config = dict(
    num_hidden_layers=12,
    hidden_size=192,
    head_dim=32,
    vocab_size=2048,
    norm_place='pre',
    positions='rope',
    rope_fraction=1.0,
    init='normal',
    init_std_o=0.0,
    optimizer='adam_atan2',
    beta2=0.99,
    final_lr_fraction=0.05,
    doc_mask=True,
    max_steps=4514,
)
MLP neurons of a small language model. Each row is named by its layer, matrix (down: output weights) and neuron, and shows model dimensions 48-175. Each number is 500 + 25 x the weight over its row's rms, rounded and kept within 0 to 999. Numbers have three digits each. A neuron's up and down rows have the sign that makes its largest values positive.
A block is one neuron, or neurons of one layer that tend to fire together. After each block is what it responds to, as a language model described it from the Wikipedia text at the highest values.

L3.down189:504491538527473487441492521472483477512465509495481494523504498476549490500489505483508503528475525536526488496464520523569470474501486489497518498501533557483508491528472474488423493531462511495522516497491499503495477493496475506587500485455532493494466467484508516465478476524528494518511470532515482526535497503506504529518492477521479529512489539533537484451558515508470515488499
Responds to: Mid-word subword fragments

L4.down3:492509502487523538537494511513464519454482477503492542470469470525512538517528516490514478482479478509502504520489462515503480514489502496498426498487479501501530478486527471507535491538497483493512462507482544488516501481480498498503483516510489483455486519524491515502541516473512469506530516504462498494526496526526515514488525503481506471471484483517469484435474473515537470457492
L4.down51:486476466464486518485513492486502471495431497489484448467492479489523482503521511530497520550511518505478478493500515508505485524527473452468516446510477496521493508457501499494516450490498513459499490519499469530471529487479521498454523502477421446483565537516478562504492496482507520512545493511508462475526452498503537493495470477476502524536499487532522507508515528509459496487523
L4.down78:483496513493470517492492508497517480491509517462444539480522495539539472473444480485492507465487485492474541527504511486492474482486527504509547524467513570458493517464493506500531512524529508534491530493501490555511497526489476507494503497523494478506519522510553520471541530472463488513468492486453490506473549456472489529495513494483517500513521493452484470531499516481508540486516
L4.down80:500494462477541431494475517486500530472466478465522491517481470495502488515490499462519503561521503484504518517488500486459514519481465542544513505518535512512529444503504469522560475457451492455477536515495509498507500519459493513562525533493537483479483555508483479510464525465480499509468481463491478519476486514538490489534467496495503517476490501454487521517513446507520494471487
L4.down125:502499509524515472576494494485506523502498505479496462486498518504520474486492567488540483529505459533470494489515524534515468500510529508483514474451498507524526476502500507523490496508494531458470475553497531602489488568449487514489483509502484481540495478536481492461474516481535518471517493493515446508516493478480499474523486492487524518534481489483477503488475468539526487470489
L4.down132:503514499493523510495510531485466494465521530488480517532501499507537503480528443474534500480528508498497480507489529481532511461531520511506483503506514483473511533497476513520502509483452506474530500529506494536481527485490506513523510516520543490532497544462537581518461497489506532462512509482510520543478512535521511471533487503529506511447538468527538484464486499493563472509494
L4.down133:480508457512496487501541474505502483474484495504503522451499440465512481529507498514503499507524480515497479459528521525499512485526522489470505504536540491516549488482520507485506445469488479521488480485530532514504500526518462494429525474495474437514528499506515484443479496505452510519476498485511482499454493505527508504513494507470477459478495484501538501448538507505484504520443
L4.down158:497497456491472461528535549448527489511523541488495545485560506508513545505507506508508507454483499502478488536510469470457498524524502507462500519512488530440539510502490449515471499510549478471486486504505489491497546501515506497515532491484481559503487491487508490521511527530483554483546476539535475536474446536516527489534449489468479498538512508460524494505528462527483513454520
L4.down177:475502485453520515488508469501543478453492491490514553485530477506505509472485573492497477441502514519526509501507529527529488449482494525541534519487509517439491501482490514480498490513485508538492498502513472518491494481501479471493482535510514504481510515513504484471508481470484512493485479510484542438460512512499489528491472544503504476500525516547522494472470496517442453484511
L4.down185:557489503483516507489500472493501522525502504490501559517523473496519529492510507531505503477504494474511486487566516487518502514503507526509488513480478497469487451456488512499466500447485484511507524474526572503488513483488533479448503458516522467482541520517490471487518524534501500549536489493490485498438459515478528483496472541486527511504480481554490502492447519546524515483477
L4.down259:511523506475491472477514535516481492470499537515477506502490489526496522483532551515519475510506464489509490499488454509504444457486435512510513484495509513476501491476539453511480528495507507488538522528464535482556504482470474462458505534483494480553505447527520486515518504502489501524494484508517484537478516494494485492506504481489472486513501529520533570500476520478503496501464
L4.down267:516503476537539587503500519517485481444498482506509456490469468510580466486502484459507490520491546474460499489513528533507510507461481480491496531527525485493520500528514512507527489518470493492517492512527483508516500494498490434562523461499508466521482519487513479483489487517490453482503485507519472504530486488507513491474460525493524471500511531493506524472514469480478465488518
L4.down280:525482495493522501494516474501474518477467518468502496489494525461530490499521536502525520487477438490510494541499485506533506501550516503521483495526486471498540498485508510534500516472506514491511493549484528515484454531496488539476462539472537469454461556458552518484496497469507510505456518488463463513514530516498481459512475502501491538458497482469500504471515499497477456528468
L4.down283:499507536476593528553470488490489533468480550487500531485500450461515537514485507466504461496521520476515468501486506504525519504487512532508481439514550523496521474474499518519474502546477473513492464513466552511520488531486492516518482527469498488518474505522505489489472493485477457532484496515465476517528486516499491501528498516488525522492522440451494501487501514511499464505497
L4.down285:518526538492523567501481505497493528461471520468493501474535457488509490518517528471490472520484518504507491471492483496525453525526514494509482435488515531509494476501507509524507503569498513478505473515514537499510515530498525484496476550480518469472476514506537503476473518522476466503525519490481463468529496518529508505506470498482515523464507470502499488445491465503526459502484
L4.down288:482515513486509512509470493563495486508501499492460491481518484517487493491550489463544515549486462453495506493446522497490496534470498484488484509493516480512531490463525515521473498490494486509510552487504485502496508466504511465482531504472460551503477508491489520450523463497528508494545520516499522499524488520492545499480511533457509529492471517515510531516493519546472524501518
Responds to: Clause-ending time markers

L5.down68:488493532540510526503509457441494512496511527485495494516501486550509516495490557464481426469522502480493449510517516494503511481481528485546517496450515495478490435498477498499493474476500507497511479531494512491549493515508470518504514485471483554583483539497432502490467515496521511489502496509513452528501535492519518463487514534475503526504474489537530514497515474507498478529476
L5.down148:473553497509538561487523458512473494514482524478530477514513502466505480509519515502478492546517501512521556511510485499534492517544485493455542478474505470500524492496507495461432497529455512478494470516440536475525497532464519470576533523491496502492499510526516506536519503537514523502500477518517515502515491527489486476513447512487519516515526471470492503452466487492563460491479
L5.down169:483521526503574559506498485489480512491486522445491516501501509517517529504503512491505507512513472449545523537466488496523433512521491502508471485517531547478500460507475500508479522511509515540546497570495569488504527505492534469483513532498513467500490528505527475491488503524504499508493473510466491509476548507499453495526474520511533524483474469491509532503477510468519510532468
L5.down312:509466524512519478466502477498498501494475474499495491475466493468552514538525545456502458501525504481530500474557505481500484523504534524516491497493480502486519495516498537491536507485489495488544471515500509450507465467488498441547505526471490517504510539475519488507480531507521484502494547543519481552517495479512491487514510511528474525459503492520501484489494503493513450475506
Responds to: Sentence-ending periods

L3.down79:485506519487532527498496520510471507500517506507497519510505492455465512502494505480490476469517506537531551471543470498511463487520456549487489492465508486473478536501482526479495493484482501472487508488489487507496448564520498484399528516506506476519457484514487528508505508520471513431531523510497513514502519510514493492532495509466476493513474497480531514460493500501480486477467
Responds to: Segment-ending boundary tokens

L4.down0:503482501514526511476485532506500551476473496530525537539464535478549487492499494500535483494516524494534482481480531494528495489499541544485486459539521487457543515533499546475477488511487478498522440531486476502504486444534515541527491500530495521483511514475508480473516454482506490452486514497524526523478543479499516547534477507514474493490486481534485490494565502511498526472521
L4.down25:469486516504472495449497506508500499525491541494539516484485507517496505563545478492497514505474512511493487415509522484475473508499516513471467524526552503511516538482490515517528473520510504437509509486497488529457560468509451486451487484537454526461550543473466481501511491524485491511474487488549488467507520505496543522499520515501480510488488489490478486444492483510563499465536
L4.down26:484505540458543482418463520478536538496509475536540463489508453461519541465520460540487558550541504496535503518502496486515534523524485514487482477515486538557480508520501483507462539459531511521506534468512483501508512518510492521478503461488507490510503529499481476520510495457486510530502521493502543502498518513486507494522477494531494506484500479497517505488539513477497535528493
L4.down40:498509455508488492528431532503512514530479518477493508473508474493536508545511513503461513498493496497488521555462478484509502507475515505504467512534532514443481483472498496462496466485557535526482467495499448513509535495489498504506509491492500487535486498499514486520492516510489490443490475483543442508520514447562465546518501531483467518502502460526532513533480464469544517506474
L4.down55:463526461493478489488533510513499509489493500454551531527509478471513464506476552488549472492524503469460497495442515483501465479467489466513512512506502531477511520540479499517510517508551487562427505501534510528492507480499488484577498472531490493503500484505497485490511494519533531465518474511492531467465513480503509503484503498505477490498503468518456484469534526493495523486514
L4.down112:478484510507480484484512517507481460474503498509505514494522496522509500530508491503486541512480497486529470528510491513527524490469514545478469516457474483512443487512502534473530482450517509481428459510503474489549516480511511522439469498518463508511495517526478554484525503462477556473433503494501522509483487484550499510528482466524470506491485431492534496530492512457482513483537
L4.down122:505465439487495494503505461541531440500477511512501493528486514473515475451478509507510463512487503534485500464482509503517497473531495512467493467472505466516501556503522477532468463492439512492536503524508508484494501461495511520484465471499498533515492479463472507477528472524532544469501494527516485527501489515485523518512474518489483497478470531489485481492481535497460484469526
L4.down186:500521494518459491492466542527486438475491522505489495497472496524497466505523501482484500539505451533524537532504513475473501498488473527463523526443517518482441520467490499499517486487518523555500487479504510510522499430481478489492519492485502503487513522520541536501460496448530534470512499506483517484546502517522499522534540471480477524530550503482514513437510481538508512500479
L4.down209:489527500536503480520498531455509469456471514555476519499501503486504508504459512477482482491476471503460483496510471472534496499459493481484480479472506515484509495498505451469502517479505536492447438508517433497563499484451487520488481520497481488504506500480493513534485542471446513501472520495508434492513511510520498507514510481477463503495532455573502482523467499476492524512503
L4.down243:463501547487487527471521540494538530482496513441508485507517514519442507523512501511528507507449512459491485466492540512502508497502543493509534470519528507511544536506480525505463489496497530502530498502536544519452494507497531511515503506498506542502471507460455493535502489477490538479530494471503528497490528504514507494508492513460554513490477477534474518492527484537484458542454
L4.down269:499471469483480473508521536541484528495473523493509454507480467485533523518505503491519466484518439448486519478479473506455511549470511485473486479554528490509525505516526527500512474530517517518476518462500514500513486499497479516539540514509525539508457553493556489464493542503522460489488484476524457504537461520502533507505526502516504538502474501501519506525534494540526523452521
L4.down272:503527525531482483533504447495479463528480517470523507489522529524527510483521481492485455501507471520463456461444502464507491479501507529483485499511485480482519502502528509503546489511521499440491458498514478500492521505454506520527468557518481531524524548493508502495543507477495482508488493491532507490533500535472514527470521462471502465497487515494486491473493450485489487471489
L4.down284:466538515517488484441503471513486491491478479514436531497457494463516490526529529544508508437489514535496486495492552509474469498504471494462499512487526524500506521484481556470508483462490558493472498485528554487485463496530503460492542471462467481499503467484490521501513466490518522504457516513515509509546513501496508442495504509454494508476486525470527492506495502526471504482557
L4.down290:483507504490472488491534502497417519478467469512476504521481483445535481491463488534468451535481497496549523482475518539492485498503540533504490549461508519473487459529503484451488463443487487481474462501515529527494495498496531534510478469496460477513507489508510474484484515496497481451467496508516506518461521525485521525485489520537448506493491524492511548510515485500490538539504
L4.down328:501511473542472508494476463512511517498443494493497511490504512497515504519451488526464541475450500511512530473508549492459497505487507530500479472521521527463475535484490456488481446516498521469513441510516491507481539494436504536479481491523486527528520489523519489506495490536466478420500466509533455501452511475456506501471529496505494524474531529521529482540499443505479509477472
L4.down340:511499529470524564474488489489531504507538483453509511470459538497466471498453457481527512507480538549492505501495518483502483436484511520520496513473513455511495530510470478522534530476538499542522464508443528480455511451532500483482499496481473463485493467514508503508500476513526510499533532474442564531501496480453501519487511510562504429488508493510489470495505494527493482525498
Responds to: Hyphens joining compounds

L5.down133:461515473530468495483525524476481473472511509542491538566477506497495529494503535494484523502510489484469482526484496483501471499492510487470476510460491531468472548542481532481529447504498481504456489519511511517500500498486516477538541509466513533505506441496503510483472512506500534448508494531527547529517513514506489540511475525515477500491526490479516509534470507531490489475526
L5.down198:530523493508510506489471530509506509472530467565446518457499511491513500474501534461476471503520487534497524552512483483539504516483484491473482522466534476506511508499490489483558524510480486550524495500510504485500475518534520469539529506498486503505516515492494488461517505526489478522495539504494542501542490471546520438500527520500498526481537551471444550509502482512455467485480
L5.down234:504521492524474453501491498514510495512465478465530498541497520506536473536485490522483504508554484537526515510534525466479523476478469532462521484456504513542478484488463546526531477546521495495490493510547514519484518509529469489481507518483535529484496506518501514502481477505510465501484492455480493508480456495487505546531502470500520512485518510506467518508501471546495523500495
L5.down363:506488516495497515485515489515506449478516471460499498482479484505533547499477485431548470482518474459492498510515474502486494481472495482495520484451498474528513502504480496490523521486504475499459479492514508494476493496462500464538492504506514538483438485460458519530514481498495495472481530474486491489517527500480498465482508492472481465445522500484477526523468521487536488482430
Responds to: Separators inside number pairs